Weights of a small transformer language model: no biases in attention or MLP.
MLP neurons of a small language model. Each row is named by its layer, matrix (gate and up: input weights; down: output weights) and neuron, and shows model dimensions 80-143. Each number is 128 + 24 x the weight over its row's rms, rounded and kept within 0 to 255. A neuron's up and down rows have the sign that makes its largest values positive.
Before each neuron's rows, "fires before" lists the tokens most often just after its 100 highest values on Wikipedia text that the model never trained on.

fires before: "9", "6", "3", "8"
L12.gate710 [143 139  90  97 121 119 129  91 149 154 102 128 123 143 179 190 169  99 135 146 134 131 124 129 159 150 176 149  80 103 115 124 170 140 120 158 147  95 131 127 129 139 115 118 149 152 110 129 133 115 146  87  81 138 118 122 109 126 106 149 125  99  93 115]
L12.up710 [117 130  84 107 121 131 137 115 124 122 105 140 141 145 149 139 125 117 125 145 133 100  84 147 146 147 133 122 141 139 161 111 163 137 126 168 131 146 154  83  86 157 118 131 115 145  76  99  70 116 143 115 120 148 112 105 125 123 118 156 133 147 106 101]
L12.down710 [115  96 141 145 143 133 139 105  96  92 171 100 108 139 148 112 154  94 104 133  88 143 150 152 107 154 117 119 106 156 111 102 122 158 119 118 123 120 157  79 132 104 118 131 116 129  96 127  93 143 142 111 139 148  93 132 139 136 104 135 158  88 112 156]

fires before: "0", "5", "9", "2", "6"
L12.gate80 [ 89 134 166 155 129 149 142 116  73  85 151 153  95 124 139 141 173 101 134 157 130 121 104  79 135 140 104  76 103 126 160 114 130 159 121 132 147 153 110 116 111 134 140 172 153  84 100 125 110 136 127 173 102 142 112 126 147 118 114 124 142  93 149 170]
L12.up80 [148  98 132 134 150 132 127 129 116 101 117 133 163 123 153 132 106 100  98 123 119 112  92 143 106 119 133 137 104  89 119 175 131 144 136 146  70 101 121  93 120 124 155 129 100 131 115 119 153 154 104  92  92 106 112 128 135 161 128 134 108 122 101 141]
L12.down80 [128 141 112 136  97 110 117 137 143 163  59 139 113 118 113 118 119 121  95 102 109 125 118 152 117 129 139 135 140 147 131 153 150 111 123 128 143  96 147 106 138 141 115  86 112 127 166 129  80 158 125 108 120 119 138 130  87 131 160 142 136 132  79 130]

fires before: " ", ",", "9", " of"
L10.gate282 [106  98  77 146 162 125 141  88 165  93 127 128 125 136 127 136 172 157 171 142 122  72 103 109 100 155 114 137 145 126 118 127 197 161  70 139 153  87 157 145 128  97 140 115 118 121 158 111 140 150 152 153 118 104 129  96 148 103 173  92 129  89  99 136]
L10.up282 [113 157 111 142 140 127 157  88 126 127 101 150 166 160 146 118 168 112 150 136 131  80 126  98 131 113 146 121  96 164 136 137 172 117  80 121 162 120 165 132 136  89 186 151 129 143 145 114 157 187 122 129 122  80 103 141 165 136 109 126 118 135 132 153]
L10.down282 [ 98 109 109 159 135 143 142 110 149 113  81 101 111 140 134 131 157 178 153 157 107 135 123 114 146 122 104  92  80 120 115 115 156 143  44 100 130  74 140 100 117  93 131 146 122 110 103 128 147 136 128 108 145  98 108 100 139 164 127 126 125 100 111  93]

fires before: " |", "\n", " ", "|", " —;"
L12.gate341 [134  96 151 115 103 144 127 121 106 128 135 129 124 154 129 103 186 154  76  98 110  49 124 113 103 127 170 142 104 140 130 178 150  93 158  96 133 161 184 150 117 166 114 153 103 117  61 102 131  91 118 116 142 168 156 109 107 125  93 132 156 147 132 154]
L12.up341 [118 108 170  97 111 159 136 102 180 100 146  97 125 127 132 156 117 158 135  90 100  75 119 126 127 129 108 113  94 149 156 140 123 141 101 106 216 129 119 103  87 138 142 129 139 148 163  91 147  89 149 150 113 147 125 128 171 119 134 130 107 130 131 172]
L12.down341 [146 129 162 134  93 108 109 135 134 134 132 130 102 162  90 152 114 133 132 110 161 143 120 151 150 136 153 139  99 144 128 172 121 111  90 137 128  98 174 159 109 141 114 152 136 149 122 162 172 129 160 154 107 139 151 120 157 151 169 152 104 150  87 148]

fires before: "2", "1", "3", "5", " ", "4"
L7.gate981 [129 132 127 119 142 174 171 109  95 149  75 132 143 138 124 158 114 110 139 110 128 120 117 168 120 142 113 128 124  94 105  73 145 129 118 112 130 149 148 182 106 113 128  83  97 115 139 157 156 148 123 148 166  96  96 117 122 103 135 111 134 153 141 179]
L7.up981 [105  87 157 151 135 134 122 163  82 132 151 150 130 146 159 104 110 140 181  99 113 123 151 108 162 123 144 173 137 187 150 111 158 123 141  96 127  98 147 140  98 178 120 136 115 132 131 115 138 112 118 107 166 136 107  94 120 130 141 136 116 118  97 190]
L7.down981 [101 110 148 129 138 149 150 117 144 144 122 110 119 129 121 130 103 122  91  85 158 119 141 156  96 136 127 154 123  84 156 121 165 133 111 143 120 135 131 175 136 158 145 144 113 114 142 139 141 148 111 116 155 127  93 120 111 106 158 136 149 157 130 142]

fires before: " ", "\n", " Goals", "0"
L7.gate196 [112 145 124 145 134 104 125 122 121 106 105 134 142 145 113 103 165 128  83 125 147 153 101 123 183 117 126  85 119 127 172 128 107 111 155 157 154 143 131 103 154 115 121  99 123  79 150 108  97 136 131 160 132 169  93 112 108 126 123 103 133 121 110 143]
L7.up196 [146 120 112 109 112 157 136 143 155 134 162 100 150 153 106 155 136 125  87 111 157 119 188 150 112 156 140 124 150 116 126 138 146 136 163  97 132 105 169  99 143 162 104 117 140 143 105 124 123 147  90 162 184  88 149 142 120 105 175 140 123 119 150 128]
L7.down196 [115 136 113 126 140 112 138 108 142 138 135 123 161 119 149  99 123 146 100  85 104 140 109 131 115 144 116 118 124 171 104 109 106 114 141 163 174 129  90 149 183 125 119  93 137 117  95 131  92 126 141  96 150 103 109  92 123 104 156 136  84 125 146 138]

fires before: "\n", "born", "9", "8", "1"
L12.gate431 [103 139 144 137 153 152 151 115 144 126 141 126 135 149 176 156 143  96 110 102 142 153  95 150 118 109 137 161 116 128 101  86 144 127 116  72 114 102 121 129 118 170 124 119 115 128 104  94 162  82 137 109 131 122 139 142 118 123 122 172 152 104 105 127]
L12.up431 [ 96 155 145 133 170 128 126 165 106 150 113 124 154 146 127 133 138 134 171 142  96  65 143 159 138 143  94 118 118 100 115 101 103 148 103 173 112 127 123 110 107 129 135 118 147  43 101  84  72 156 131 111 122 151 103 138 149 122  88 129 123  97 122 168]
L12.down431 [154 125 143 119 156 135  65 109 146 106 100 102 119 139 101 115  90 158 116 163 108 119 110 134 174 166 117 163 128 128 146 150 117 177 117 142 136  99  89  95 122 148 148 149 121 165 116 155 118  76 131 168 120 123 133 140 125 176 103 147 113 143 138 137]

fires before: ",", ".", " the", " in"
L9.gate175 [175 178 135 138 114  74 102 171 118 115 119 102 155 129 152 129 172  79 156 138 104 105  90 106 118 147 146 128  91 112 112 124 162 157 133 140 162 135  95 137 115 106  98 145 126 137 129 118 105 133 145 126 101 114 117 140  85 143  90 165 125 126 186 159]
L9.up175 [102 139 119 140 122  82  92 124 121 112 107 115 153 142 120 109 140 110 155  78 113 113 102 106  94 154  99 160  94 157 136 116 119 135 119 153 169 133 119 137  98 131 101 117 146 119 174 136 142 140 118 101 116 121 161 122 140 147 161 154  94 128 116 125]
L9.down175 [107 102 154 124 157 145 146 114 131 125 100 144 103 137 139 129 154 143 112 134 133 129 168 152 130 121 103 107 141 122  98 143 100 176 125 128  97 155 124 114 132 157 133 125 159  96 127 107 140 121 149 121  80 158 176 126 135 110  95 100 144 148 171  71]

fires before: " as", ","
L14.gate87 [117 154 143 134 100 161 112 135 133 125 156  67 125 143 103 123 133 116 148 147 154 168 138  80 148  97  93 133 135 122  95 120 137 117 144 120 153 132 101 188  88 109 163 143 148 113 148 122 106 120 112  94  79 112 132 135  96  89 128 136 140 164 151 138]
L14.up87 [ 91 140 143 124 115 105  79 114 180 148  94 124 138 130 148 117 126 114 128  93 145 119 119 103 146 148 129 127 131 164 161 131  80 125 110 143 155 123 121 136  72 136 122 156 130  84 121 104 131 153  98  92  86 112 132 123 124 121 140 144 131 160 143 155]
L14.down87 [129 147 124 134 127 164 104 107 114 131 127 119 146 124 134 130 109 153  90 145 164 164 144 158 132 151 104 118 163 147 102  72 120 152  99 136  78 156  98 116 115 145  84 173 147 136 129 143 143 142 160 112 164  90 106  98 124 128 119 135 140 116 172 149]

fires before: " ", " of", " a"
L14.gate298 [124 139 115 124 134 111  84 114  80 112 136 126 141 124  89 102 100 154 158 126 124 142 127 127 130 127 146  87 163 136 135 157 128 180  79 142 131 121 120 136 140 127 109  98 113 127 117  95 134 109 127 100 106 104 105 150 149  99 147 104 130 125 128 116]
L14.up298 [ 94 143 154 134 120 131 123 101  81 134  94 115 132 121 147 143 122 182 145  90 132  84  93 102 124 100 165 145 136 114 142 131 136 130 113 108 106  77 151  97 135  92 137 136 106 104 100  85 109 164 136 140 162 137 108 153 131 100 134 155 156 140 123 155]
L14.down298 [104  97 143 203 133 130 112 111 142 147 100  89 130  99 104  99 105 161 146 134  81  95 145  95 136  84  91 111 167 121 147  96 113 107  97 177 138 123 161 109 108 113 113 109 124 113 103 135 154 127 119 110 133 131  85 126  95 117 159 103 144 149 114 141]

fires before: " |", " to", " awarded", ",", ";"
L7.gate852 [164  92 136 103 150 126 123 142 132 136 144 156 184 150  95 151 162  78 131 122 134 135 124 102 112 135 103 185 127 146 164  83 146 151 105 122 136 163 158  91 114 127 105 106 166 157 101 138 161 121 142 167 139 142 117 153 146 121 117 150 140 109  84 140]
L7.up852 [128  90 131  84  95 125 147 190 135 106 102 156 145 120  93 170 125  95 106 122 111 125 145 128 139 117 194 123 140 132  95 110 165 137 159 129 101 119 136 145 142 115 112 119 157 131 100  95 135 121 133 131 129 131  85 145 174 134 132 165 153 158 136 168]
L7.down852 [104 123 113 163 140 107 130 151 140 161 108 143 126 129 122 131 114 184 119  73 127 110 111 118 112 154 173 133  92 106 134 136 169 122 143 116 141  91 117 158 142 188 159 122 128  85 106 121 135 155 148 126  60 161  98 157 107 126 124 147 110 153 103 167]

fires before: " |", "0", "1", "4", "2", "6"
L7.gate671 [152 173 127 118 143 100 107 135 138 122 104 139 130 107 116 118  98 120 115 123 112 144 158 114 188 114 100 135 118 137  77  89 116 110 139 144  88 123 124 158 163 149 114 126 144 176 128 128 103 135 143 134 182 110 124 125  73 131 132 124 115 110 144 186]
L7.up671 [147 149 132 152 117 108  94 117  84 135 115 143 125 136 141 115 134 161 144 121 124 129  91 123 123 135 112 132 103 150 118 113  90 121  69 129 113 209  87 110 124 165 122 116 110 133 128 105 121 144  76 142 114 194 140 129  92 169 100 122 140 138 102 124]
L7.down671 [145 159 173 153 146 139 138 149 109  98 136 118 144 119 145 119 137 152 132  74 156 117 130 142  96 123  94 105 133  87 108 131 118 116 117 128 109 119  92 117 105  96 121 162 162 106  84 127 126 122  94 136 116 123 126 100 153 130 147 111 160 130 161 142]

fires before: "0", "4", "2", "6", "8", "3"
L14.gate145 [ 73 144 123 168 123 131 114 103 103 158 105 160 119 113 133 128 103 177 148  89 110 112 110 136 117 127 130 137  96  84 111 177 156 118 130 129 172  75 109 156 102 116 110 125 143  84 112 126 143 165 142 127 105 134 108 130 136 147  88 133 137 176 108 136]
L14.up145 [153  91 164 147 146 169 129 124 107 156 108 117 130 139 119 133 162 122 143 123 121  88 127 114 139 117 133 142 123 137 155 120 146 144 127 100 106 143 156 137 117 113 146 152 154 112 119 123  92  89 123  94  85 128 124 112  87 114 183 136 102 135 130 146]
L14.down145 [127 157 160 137 157 101 177 183 127 101 133 109 140 134 109 154  89 111 112 161 134 160 142  60 183 124 104 105 154  86 124 174 119 147 127 115 122 136 110 145 125  87 173 143 150 138 124 133 157 154 111 149 115  98 123 112 118 122 128  94 125 146 127 158]

fires before: "\n", " a", " is"
L9.gate52 [159 129 143 152 128 132  99 115 169 127 148 166 129 150  93 157 106 157  98 129 143  82  95 127  98  91 126 118 117 153 155  90 103  96 121 118 162 129 100 134 142 118 147 141 113  91 116 126 127 138 161 148 101 137 124 129 116 111 106 157 159 110 164  72]
L9.up52 [109 117 138 131 110  85 110 135 145 157 144 116 104 169 154 127 133 124  78 144 169 133 140 165  94 140 161  90 193 154 123 137  80 175 138 109 158 103 124 121  93 109 122 135 113 100 129  97 160  80 141 159 125 107 140 139 103 119  94 141 125  98 117 187]
L9.down52 [119 142 111 100 141 101 157 109 151 123 142 128 127 133 163  97 144 140 155 102 170 165 112 123 144 119 116 187 113 112 131 127 156 130 110 113 102 152 185 149 164 120 150 171 100 133 133 173 106 172 117 140 104 126 161  78  88 125 127 149 145 181 111 161]

fires before: " |", ";"
L3.gate905 [171 119 129 126 114 112 156 114 169  96 137 149 113 167 103 118 171 139 128 113 111 120 126 137  90 116 132 144 125 137 175 123 128 162  87 128 136 139 160 148 160 103 139 153 125 185 143 140 136  84 100 108 115  99 109 156 155 119 119 166 100 116 109 172]
L3.up905 [142  90 163 183 131 128 108 164 126 116 113 100  99 145  75  79 140 154 128 107 149 122 119 119 143 127 111 134  95 136 143 107 157 134 129 141  80 144 143 146 144 152 150 111 147 132 151 109 125 116 158 105 118 167 116 137 118 142 132 186 153 152  92 138]
L3.down905 [116 131 159 176 145 156  99 146 134 116  97  64 142 142 156 116 140 145 128 124 145 124 126 116 120 116 104 135 124 130 147  82 136 106 110 141 138 102 121 122 117 138 119  82 111  99 150 121 120 112 171 123 145 145 101 129 130 177 143 144 132 132  70  75]

fires before: " |", ".", "0", " ", " of", ":"
L14.gate853 [131 117 123 132 105 133 104 173 142  92 140 174 120 151 136 133 112 137 142 130 122  95  81  52 194 146 121 124 123 137  95  97 100 114 155 140 103 145 162 157 116 129 114 143 173 137 150 149 138 109 153 153 143 155 100 112 112 139 169 130 172 126 100 114]
L14.up853 [ 96 138  95 156 132 160 128  87  86 142 153 115 115 138 147 125 128 110 147 125 115 120 132 114 140  79 120  99 136 156 133  97 138 109 122 104 152 132 111 133 131 135 147 139 130  74 101 142 134 114  84 129 137 129 160 140 135 149 117 144 140 106  72 128]
L14.down853 [117 126 112  91 115 145 112 131 158 133 117 160 147  84 158 126  99 150 152 125 148  91 114 116 135 112 107 116 134 138 113 120 141 124 203 133 132  96 112 161 155 137 165 114 109 125 156  94 145 138 121 154  76 151 154  75 129 135 110 108 129 116 115 116]

fires before: "1", "0", " a", "8", " an", "2"
L7.gate942 [148 137 150 126 149 152 128 131 119  86 106 138 127 154 121 126 109 170 116 148 124  89 146 136 114 139  99  89 143 114  82 122  95 152 100 101 135 166 122  91 112 125 125 137 137 135 107 147 140 126 114 113 105 124 144 150  82 141 122  76 151 101 144 159]
L7.up942 [112  99 145 156 108 131 132 172 135 117 144 138 191 146 142 143  92 131  95 161 184  92 185 127 118 143 115 128  91 133 138 113 166 104 120 121  83 111 121 105 144  69 130 125 104 156  84 132 159 115 148  89 117 135 102 110 139 119 133 126 127 128 123 137]
L7.down942 [157 127 118  73 127 118 161 113 156 163 124 137 135 172 144 155 137 137 161 150 134 142 109 123 132 103 118 128 149 141 121  66 108 146  97 135 189 163 168  97  98 142 138  93 128 136 104 153 113 159 100 133 158 147 164 164 134 135 147 168 122  80 123 145]

fires before: "\n", " as", " is", " ", " the", "."
L10.gate735 [110 160 159 140 111  51 103 107 105  99 152 117  85 170 130 133  98 151 103 118 119 128 132 152 141 135 112 130 103 152 140 127 167 184 140 118 154 169 146 128 132 130  98 137 137 158 112 148 160 115 134 122 110 100 131 145 131 116 166 138 151  82 179 150]
L10.up735 [110 126 117 146 140 142 134 131 166 138 135 118 144 132 150  96 122 188 119 141  99 117 134 125 139 122  91 128 147 111  92 159 112 166  99 137 180 106 101 131 125 105 113 156 136 143  80  70 148 112 123 101 107 133 111 105 123  98 135 124 126 131 163 137]
L10.down735 [129 107  93 113 151 130 106 102 103 118 165 104 160 164 151 143 106 111 117 143 149 146 134 156 144 103 138 107 137 108 153 115 135 121 136 139 155 153 128 146 158 144 108  80 123 112 123 116 182 135 136  88 110 122  97 113 104 121 152 163 107 104 132 114]

fires before: " ", " the", " .", "\n"
L10.gate773 [ 63 135 141 121 111 146 129  72 100 103 133 128 118 123 184 115 158 134 138 125 161 130 168 131 134 112 130  98 118 132 120 140 137 118 150 127 115 161  99 144 113 135 128 120 121 139  70 141 135 133 178 146 119 134 161 125 133 159 170 102 132 163 149 139]
L10.up773 [141  70 135 147 151 121 130 123 139 140 149 130 158  84 162  89 119 130 146 159 114 121 149 157 126 134  93 119 100 171 146 124 162 153 107 136 122 109 133 133 120  84 102 159 151 126 150 132 122  60 159 128 139 159 140 123 135 127 119  62 114 118  95 130]
L10.down773 [115 128 110  97  94 129 115 146 145 135  95 124 168 143 133 149 140 103 144 129 156 123 102 121 106 154 163 117 138 152  75 150  97 160 136 142 120 149 133  77 143 165 147 107 171 131 110 121 121 166 109 152 145  98  58 117 144 119 134 179 138 125 141 145]

fires before: "9", "7", "6", "8", "5", "0"
L5.gate275 [ 84 131 123 164 142 133 106 115  93 152 134 133  94 135 124 149 137 155 163 126 132 129 105 123 113 126 121 135 138 105 122 105 131 108  80 145 134 112 141 188 134 135  93 132 133 144  84 111 151 130 172 122 140 120 120 110 145 124 160 147 102  84 164 156]
L5.up275 [132 139 134 123 161 188 124 102 157 141 106 137 114 112 117 143 117 131 160 129 149  95 157 139 123 153 115 115 130  92 128 173 178 127 122 108 140 141 109 148  90 123 123 132 144 119 108 120  81 158  96 124  89 125 129 120 144 176 139 121 162  94 113 142]
L5.down275 [129 125 107 164 146 143 127 137  87 131 159 123 152 114 140 151 152 151 135 164 171 108 100 111  75 100 111 156 126 139 115 130 124 103 129 155 119 140 142 172 118 148 123 133 132 129 134 122 155 151 126 116 127 134 145 117 136 132 147 155 148 103 162 138]

fires before: " as", " with", " in", " on"
L9.gate397 [117 140 157 135 145 151 129 105 125 135 157 130 129 120 179 150 114 151 135 140 134 165 112 164 164 111 114 141 111 157  78 123 132 120 152  98 114 110  95 135 134  79 144 128  93 122 144 103 121 123 116  65 138  72 105 151 156 130 147 144 158 147 138 122]
L9.up397 [113 129 170 131 127 115 120 149  81 161 144 114 140 118 179 131 154 155 139 163  88 113 125  87 134 132  83 167 130 171 159 105 110 213 105 112 131 136 100 111  68 107 149 154 128 161 151  71 109 115 107 126 153 100 148 163 136 129 150 153 140  73 109 113]
L9.down397 [102 186 123 145 109 125 117 129 137 145 146 150 123 146 149 155 113 167 152 146 123 168 107 154 148 142  64 193 132 126 156 107 126 129 151 112 171 130 114 119 129 166 170 149 137 140 131 103  90 118 142 122 122 119 119 117 158  98 106 180 178 121 119 145]

fires before: " the", " that", " it", " \"", "\n"
L10.gate509 [138 176 148 162 117 105 127 176 177 107 142 117 129 103 169 140 136 147 153  98 106 105 139 113 120 145 129 113 165 147 153 149 155 157 136 168 138 141 129 142 102 160 149 123 149 134 175  97 150 119 140 120 110 107 147 115 109 133 171 133 128 155 150 134]
L10.up509 [159 129 112 144  99 134 148 151 136 139 192 151 149 123 134 105 119 129 129 121 107  93 108 128 128 125 116  96 131 153 142 128 141 110 109 155 146 123 131 129 135 162 107 106 114 136 157 131 158 115 155 106 136 142 147  92 153 124 180 101 139 124 114 119]
L10.down509 [160  96 120 127 141 135 122 170 139 124 114 106 119 113 135  72 127  88 116  74 132 138 169 101 147 127 140 167 139 158  99 127 132 139 140 176 129 142 105  94 146 154 101 131 170 138 138 126 100 144 112 115 113 120 145 134  95 139  82 113 147 176 155 108]

fires before: " |", "',", ","
L2.gate340 [173 118 127 132 155  99 111 151 120 109 151 142 170 111 124 130  92  87 180  82 128 152 114 148 103 118 105 179 107  95 167 126 152 156 114 107 134 126 122 134 158  94 130 140 158 122 132 151 147 147 110 111 129 153 135 118 159 151 152 108 110 130 140 170]
L2.up340 [100 143 125  98 118 118 138 150  86 130 142 180  80  97 112 137 143 120 147  97 135 131 122 153 163  99 141 169  88 150 172 119 114 164 149 132 138 120 168 106 123 110  96 134 141 106 149 146 149 151  70 167 133 156 114 160 113 134 155 122  48 157 108 118]
L2.down340 [151 119 117 115 103 115 135 143 146 152 163 149 117 103 142 159 133  99 113  78 143 169 115 156 138 140 124 142 158 108 210 170 112 140 109 130 115 127 129  85 110  99 126 106 128 157 140 167 142 183 150  65 133 141 121 130 158 158 111 167 139 154  85 124]

fires before: " ", ":", "0", " of"
L12.gate615 [130 149 107 132 138  90  92 102 106 104 106 128 155 136 152 115 154 156 151 128 145 108 100 138 150 132 108 130 119 127 107 136 144 184 135 118 150 130 147 144 138 171 101 187 129 148 147 157 127 132 155  98 130 116 106  91 113 115 139 147 119 113 134 137]
L12.up615 [154 110 152 125 121 159 146 108 145 142 168 157 113  84 140 119 126 137 102 103  91  78 149 124 137 155 132 152 107 139 131 137 167 102 137 122 122  91 109 112 158 142  86 115  88 133  95 137 116 102 115 159 158 125 146 130 144 130 177 165 170 153 102  98]
L12.down615 [ 92 145 148 149 115 144  93 136 125 128 137 101 112 112 138 125 154 129  84 136 108 102 106 186 124 122  88 144  98 125 105 150 155 102  91  94  91 114  85 154 123 115 147  86 156  99  87 119 120 139 166  99 116 117  95 101 155 125 136 117 116 113  58 135]

fires before: " ", " |", ":"
L3.gate30 [125 106 101 132 110 145 114 131 118  96 170  91  99 105 137 120 165 121 137 141 130  94 129 141 136  81  98 111 102 127 104  99 129 142 124 130 160 130 125  87 166 142 111 133 155 109 124 139 140 129  73 154 159 113 150 148 148 154 145 102  60 134  74 115]
L3.up30 [112 109 126 125 131  94 148 109 123 156 121  95 156  77 168 116 107 136 171 137  67 117 127 111 114 144 140 140 100 129 121 123 146 115 157  91 134 136 166 118 173 115 125 157 135  87 106 169 150 116  79 176 179 107 121 146 137  88 126 132 155 137 121 103]
L3.down30 [111 141 133 154 171  98 147 120 148 133 131 104 146  62 182 126 107  75 133  82 119 142 107 143  87 134 128 176  84 129 142 128 126 134 164 138 157 105 150 130 141 163 128 109 171  84  98 136 107 148 114 143 125  96 123 138 130 164 175 124 144  96  82 118]

fires before: "9", "8", "7", "6"
L12.gate785 [ 99 137 132 132 137 118 101 109 167 148  89 106 169 122 148 166 138 116 121 120 121 121  88 166  90 112 140 130 118 128 156 104 140 151 126 161 188 137 150 151 101 131 147 155 135 131 114 144 113  97 115  66 144 151 115 127 104 149 149 121 118 101 118 127]
L12.up785 [ 91 118 122 110 125 110 124 104 151 126 140 101 154 181 143 121 150 113 126 125 110 141 129 173 136 132 138 146 123 109 113  88 138 200 124 122 172 108 120 106 122 165 130  90 122 160 108 152  96 132 127 138 124 102 147  95 130 110 147 109 129 127 126 175]
L12.down785 [127 163  85  90 133 157 141 122  85 119 168 142 152 122 114  80 176 141 126 107 134 134 123 143 119 142 126 133 151 134 126 110 116 115 139 104 115 140 122 165 143 106 112 116 117 112 129 126 138 143 110 148 103  88 158 129 151 117 105 106 123 117 146 172]

fires before: " a", " an", "\n", "5"
L12.gate293 [118 133 161 115 128 161 112 125 133  96 131 136 151 161  81 153 111 161 149 137 128 159 106 127 157  85 116 115 159 143 111  90 127 158  73 106 157 133 133 105 122  74 118 141 123 147 144 134 106 152 115 124 121 164 122 120 142 158 131 153 100 160 120 126]
L12.up293 [ 98  93  97 132 100 101 152 142 169  92 127 122 135 152 155 107  90 151  92 142 120 164 113 132 109 112 138 137 140 119 110 132 116 100 123 103 132 136 147 119  85 130  99 107 166 138 133 145 154  92 119 120 130 144 121 127 139 140 144 100 144 140 114 160]
L12.down293 [122 177 139 114 148 145 147 100 127 114 131 127 151 132 104 158 120 117 122 137 122 127 132 116 141 117 131 141  99 124 107 108 121 122 125 134 170 149 147 122 119 112 135 128 161 116 138 117 154 134  98 133 148 149 129 102 127 137 123 118 160  83 118 146]

fires before: " ", " the", "8", "9", "0"
L10.gate274 [141 167  84 130 179 132 115 146 145 160 138 128 131 127 144 141 129 177 121 125  83 110 152 102 107 129 133  87 136 155  96 135  89 131 129 142 159 105 167 160 146 114 130  76 154 129 161  97 106 115 147 130  96 124  98 125  97  98 114 166 137 107 121 134]
L10.up274 [ 90 132 107  95 129 135 128 150 152 108 158 135 138 179  84 118 142 123 142 128  88 122 104 119 104 126 163  77 133 146 142 135 102 133  90  92 133 165 168 117 113 121 161 136 155 135 153  82 133 115 114 124 126 126 100 113 125 158 104 135 126 111 119 120]
L10.down274 [151 127 158 113 175 154 163 100 102 149 124  96 143 104 113 112 121 109 119 153 138 138 151 177 115 114 154 133 113  75 103 141 108 132 141 109  79  91 123 109  83  98 141  84 144 154 119 139 106 110 115 132 107 157 119 123 153 130 131 135 116 129 134 108]

fires before: "1", "0", "9", "4", "6", "2"
L14.gate502 [136 135 169  81 130  71 152 135 147 127 166 102 135 109 149 177 142  66 189 144 115 123 117 132 125 128  90 137 120 138 106 118 155 152  77 141 111 112 112 119 150 139 120 104 116 141  60 122 121 126 150 135 176 117 119 159 115 101  63 131 115 145 104 155]
L14.up502 [117  94 139 103 138 151 157 144 134 146 108 101 106 141 176 132 169 129 163 135 134 120 135 104 130 107 111 166 130 159 181 112 155 157 131 150  97 115 152 102 145 108 189 113 166 167 125  72 113 108 113 136 141 144 159 123 145  99 151 126 141 170 177 130]
L14.down502 [120 106 133 120 117 105 166 106 118 134 143 127 106 136 179 145 137  91 125 104 145 125 118 136 114 109 133 140 139 133 110 144 142 125 121 169 128 136 104 100 105 137 155 108 138 186 129  96  94 113 137 119  88 126 117 147 112 137  68 151 123 115 125 138]

fires before: " ", " of", "==="
L10.gate21 [141 158 148 171 116  98 126 109 134  99 119 142 129 139 172 112  96  91 124 128 127  97 112 100 166 120 162 174 153 122  93 141 172 163 132 153 118  94  90 137 100 133 122 149 141 126 150 137 146 141 108 142 126 114 139 108 129  93 119 144 167 117 133 119]
L10.up21 [138 156 101 146 126 101 143  80 115 145 156 136 122 119 134 129 132 124 140 115 130 100  72 122 120 157 128 135 124 121 144 119 135 102 115  92 111 115  77  85 106 108  96 136 141 121 167 102 155  68 158 118 162  82 104 147 126 116 141 172 159 120 114 116]
L10.down21 [149 132 128 101 124  75 119 117 112 173 140 142  98 158 102 127  94  95 130 137  88 149 103 123  89 113 154 119 116  84 124 120 163  69 126 161 172 148 165 113 119  77  86 115 119  88 160 152 123 115 134 167 138 100 125 145 119 107 143 167 141 139  93 131]

fires before: " ", ",", " that", " in"
L7.gate1010 [124 153 151 134 158  84 105  98 109 107 132  73 140 112 113 166 101 122 150 142 120 162 129 133 113 131  97 142 168 193  27 157 111 165 140 146 128 113 154 171  84 121 114 118 142 149 123 151 145 126 141 178 130 131 105 138 136 144 125 133 138  99 141 138]
L7.up1010 [118 118  96 116 135 127 113 105  79 105 109 133 152  84 113 150 185 147 138  92  83 120 175 133 172 126 143 124 147 143 135 130 127 112 127 133 103 164 161 125  66 135 135 157 124  63  92 119 116 141 114  92 113 115 113 165 138 132 121  66 129 130 114 101]
L7.down1010 [153  79 134 132 102 126 107 114 110 118 148 177 116 118 124 103 132 137 132 166  75 149 121 157 152 119 116 127 160 123  85  87 123  94  83 147 103 160 114 108 110 121 128 145 165 155 122 152 133 151 134 112 128 113 124 146 143 161 124 104 136 141 139 134]

fires before: "0", "2", "1"
L14.gate604 [116 101 141 175 116 132 107 133 107 163 100 112 129 129 129 134 132 145 117 114 124 128 125 101  67  95 121 122 191  99 142 159 116 105 142 168 132 181 125 142 101  88  99 169 150 132 149 183 142 115 151 139  95 143 158 162 131 126 132 136 153 111 100 143]
L14.up604 [112 122 116 157 131 151  89  97 116 128 157 113 135  91 145 110 165 137  95 132 177  96 157 127 119 158 105 131 102 105 170 140 149 142 130 164 115 138 127 112 154 119 123 130 178 121 114 100 166 127 112  71 110 116 128 109 124 115 160  82 115 183  92 146]
L14.down604 [134  95 125 168 147 130 138  94 135 142 109 107 107  89 107 120 126 157  96 123 119 140 137 114 143 156 152 140 129  99 163 153 110 148 140  92 109  86  77 105 124 113 168 128 114 137 128 129 132 146 138 119 128 140 141 112  79 157 114 123 146 144  79 131]